config.toml
num_hidden_layers = 10
hidden_size = 192
num_attention_heads = 2
num_key_value_heads = 2
head_dim = 64
intermediate_size = 768
vocab_size = 8192
hidden_act = "gelu"
norm = "layernorm"
norm_place = "pre"
norm_eps = 1e-05
positions = "rope"
rope_theta = 10000.0
rope_fraction = 0.25
qk_norm = false
attn_scale = 0.125
bias = "all"
tie_word_embeddings = false
parallel_block = true
init = "trunc"
init_std_qkv = 0.0361
init_std_o = 0.00808
init_std_up = 0.0361
init_std_down = 0.00808
optimizer = "adamw"
learning_rate = 0.00221
beta1 = 0.9
beta2 = 0.98
weight_decay = 0.086
lr_head = 0.0311
max_grad_norm = 2.0
warmup_steps = 335
schedule = "wsd"
decay_fraction = 0.702
decay_shape = "sqrt"
final_lr_fraction = 0.0
batch_tokens = 65536
max_seq_len = 1024
doc_mask = true
train_tokens = 421600000
max_steps = 6434
dataset = "wikipedia_en"
MLP neurons of a small language model. Each row is named by its layer, matrix (down: output weights) and neuron, and shows model dimensions 32-95. Each number is 50 + 15 x the weight over its row's rms, rounded and kept within 0 to 99.
A block is one neuron, or neurons of one layer that tend to fire together. Before each block is what it responds to, as a language model described it from the Wikipedia text at the highest values.

Description: First word of a new sentence, mostly after a period or paragraph break, opening a time, place or condition phrase, e.g. In, On, Following, Despite.
L4.down96:74 41 41 28 41 58 31 52 27 53 69 63 50 51 53 56 79 43 59 44 45 55 56 49 36 43 81 72 86 75 43 32 32 51 61 36 61 53 51 56 52 35 80 38 54 47 60 57 69 46 32 45 24 45 51 74 53 51 66 62 55 55 33 42
L4.down114:59 59 64 19 94 42 44 66 35 47 73 39 28 56 59 21 53 28 52 58 34 70 23 34 22 50 24 57 32 61 64 47 82 37 26 65 41 50 45 22 49 48 47 65 75 44 58 57 38 56 34 49 23 49 59 64 44 59 60 54 51 67 52 74
L4.down145:37 39 77 52 48 62 32 43 28 47 71 30 34 65 43 54 56 66 39 31 65 51 58 66 24 29 19 58 46 53 69 74 47 42 48 39 50 57 88 55 54 45 72 41 37 51 80 58 40 57 69 42 53 23 60 51 76 44 73 39 35 39 51 80
L4.down306:41 65 70 63 61 43 44 34 66 52 51 48 21 81 53 64 29 33 63 41 29 51 71 41 53 34 49 53 57 43 72 46 52 56 51 36 34 32 43 29 60 49 72 44 59 54 45 58 52 46 25 47 44 34 39 73 56 62 57 37 55 57 47 53

Description: Past participles, or their final -ed piece, right after was/were/is/are in passive clauses, e.g. was approved, were used, was clear-ed; also adverbs like first before the participle.
L5.down399:35 45 69 35 40 44 33 77 46 41 44 38 61 58 61 49 30 52 37 66 54 34 41 37 73 69 27 54 36 59 51 44 51 59 77 58 36 45 66 54 76 65 56 22 27 58 41 37 43 34 33 37 55 50 43 58 56 56 49 61 64 66 31 57
L5.down439:49 27 67 45 81 49 51 98 52 51 66 47 61 58 50 79 73 66 63 52 40 10 46 39 42 49 15 53 24 45 35 65 21 43 52 68 30 39 35 32 69 45 59 22 46 50 42 38 40 60 43 20 05 44 54 35 40 57 37 59 63 77 45 49
L5.down483:63 07 25 35 50 32 46 33 38 65 74 46 48 68 33 97 40 65 77 33 46 46 46 24 50 63 60 43 49 52 36 80 46 65 64 45 54 59 48 47 36 63 34 56 60 35 64 30 39 55 37 21 35 59 38 31 47 65 26 44 33 49 56 64
L5.down535:73 52 44 32 55 56 59 47 39 39 53 51 15 50 35 90 62 66 49 33 66 43 34 58 43 52 31 57 70 36 78 65 55 38 82 57 26 38 41 72 44 28 81 39 71 40 47 99 50 62 59 49 48 43 48 31 64 53 38 24 36 69 51 70

Description: Mostly "on" after a passive or event verb introducing a date (opened on, was released on), plus date day-numbers like the 2 in "on 2 May".
L6.down382:40 45 35 55 70 68 42 69 57 36 67 29 41 63 62 85 40 36 43 56 75 43 64 61 18 62 30 64 38 54 44 12 38 38 55 68 42 39 34 51 57 44 92 15 47 55 57 37 46 47 70 32 48 54 46 79 57 36 42 48 35 47 50 67

Description: Fires most on "to" completing According to and due to, and more weakly on other phrase-opening function words after a comma or sentence break, such as On (a date), with, a, or a colon.
L6.down676:47 46 60 12 59 65 40 68 53 53 46 46 39 45 66 42 72 47 67 53 28 48 50 59 41 41 69 36 70 41 51 22 37 39 61 68 47 61 63 50 24 87 35 43 59 60 36 60 30 57 65 48 99 52 47 42 42 52 17 32 25 79 46 74

Description: Prepositions opening a new sentence or clause, mostly In after a full stop (In the meantime, In 1599, In addition), also On, At, According to.
L5.down22:62 45 32 63 22 58 75 42 57 40 42 75 59 56 37 40 32 47 64 40 68 56 48 52 72 70 43 45 84 46 80 59 41 43 43 40 53 60 41 35 41 51 50 79 73 62 36 28 53 65 67 20 57 51 49 37 67 63 52 61 61 65 57 61
L5.down188:40 70 73 42 99 76 40 50 48 54 59 55 46 67 53 47 65 28 49 68 55 49 69 35 24 47 41 62 25 63 61 28 36 50 41 71 79 52 64 68 52 52 62 51 31 56 60 30 49 51 35 52 45 63 22 47 40 38 54 60 44 37 33 35
L5.down190:22 60 54 68 40 61 50 57 50 35 64 72 48 29 32 47 64 55 60 31 44 32 39 62 51 46 48 55 63 66 53 42 49 50 60 22 40 38 55 81 51 42 50 52 50 55 47 43 61 29 58 01 61 56 63 42 37 49 29 44 41 22 66 54
L5.down549:65 31 47 36 54 34 68 43 45 27 57 51 26 54 40 68 53 43 82 63 50 50 53 48 40 23 57 53 26 64 40 31 49 44 58 73 36 42 62 68 48 52 60 40 55 47 44 31 41 71 51 45 47 43 24 40 62 52 76 54 61 51 54 52

Description: Past participles right after a form of "be" in passive clauses, such as was released, is expressed, were invited, including split endings like encourag-ed.
L4.down122:73 40 66 65 18 49 28 21 37 75 48 37 31 36 45 73 73 25 81 37 43 63 53 45 64 60 50 40 48 74 39 20 56 39 59 57 66 69 48 68 76 57 28 50 40 54 23 51 65 28 49 51 63 70 53 63 58 53 62 30 57 48 43 57
L4.down421:80 46 75 41 57 40 32 47 47 33 56 35 88 50 36 54 33 66 49 58 68 33 86 55 40 52 64 38 42 59 41 71 11 31 48 34 67 39 39 62 60 62 69 67 32 47 60 13 51 75 53 67 15 58 58 33 50 57 62 63 53 61 62 57
L4.down628:59 49 59 78 23 48 56 40 41 39 71 37 56 45 22 68 27 41 50 56 62 57 51 57 75 70 57 48 31 59 26 55 34 28 94 52 37 31 45 60 54 85 74 22 36 33 25 60 37 41 32 24 44 67 36 39 79 31 54 47 33 34 52 36
L4.down662:50 68 50 40 51 45 62 42 19 30 61 37 70 53 42 63 41 23 63 58 39 49 51 66 78 46 29 43 55 62 56 72 09 60 81 40 52 50 59 47 52 63 62 31 46 72 42 49 54 63 24 52 33 59 57 55 51 60 59 64 42 27 45 44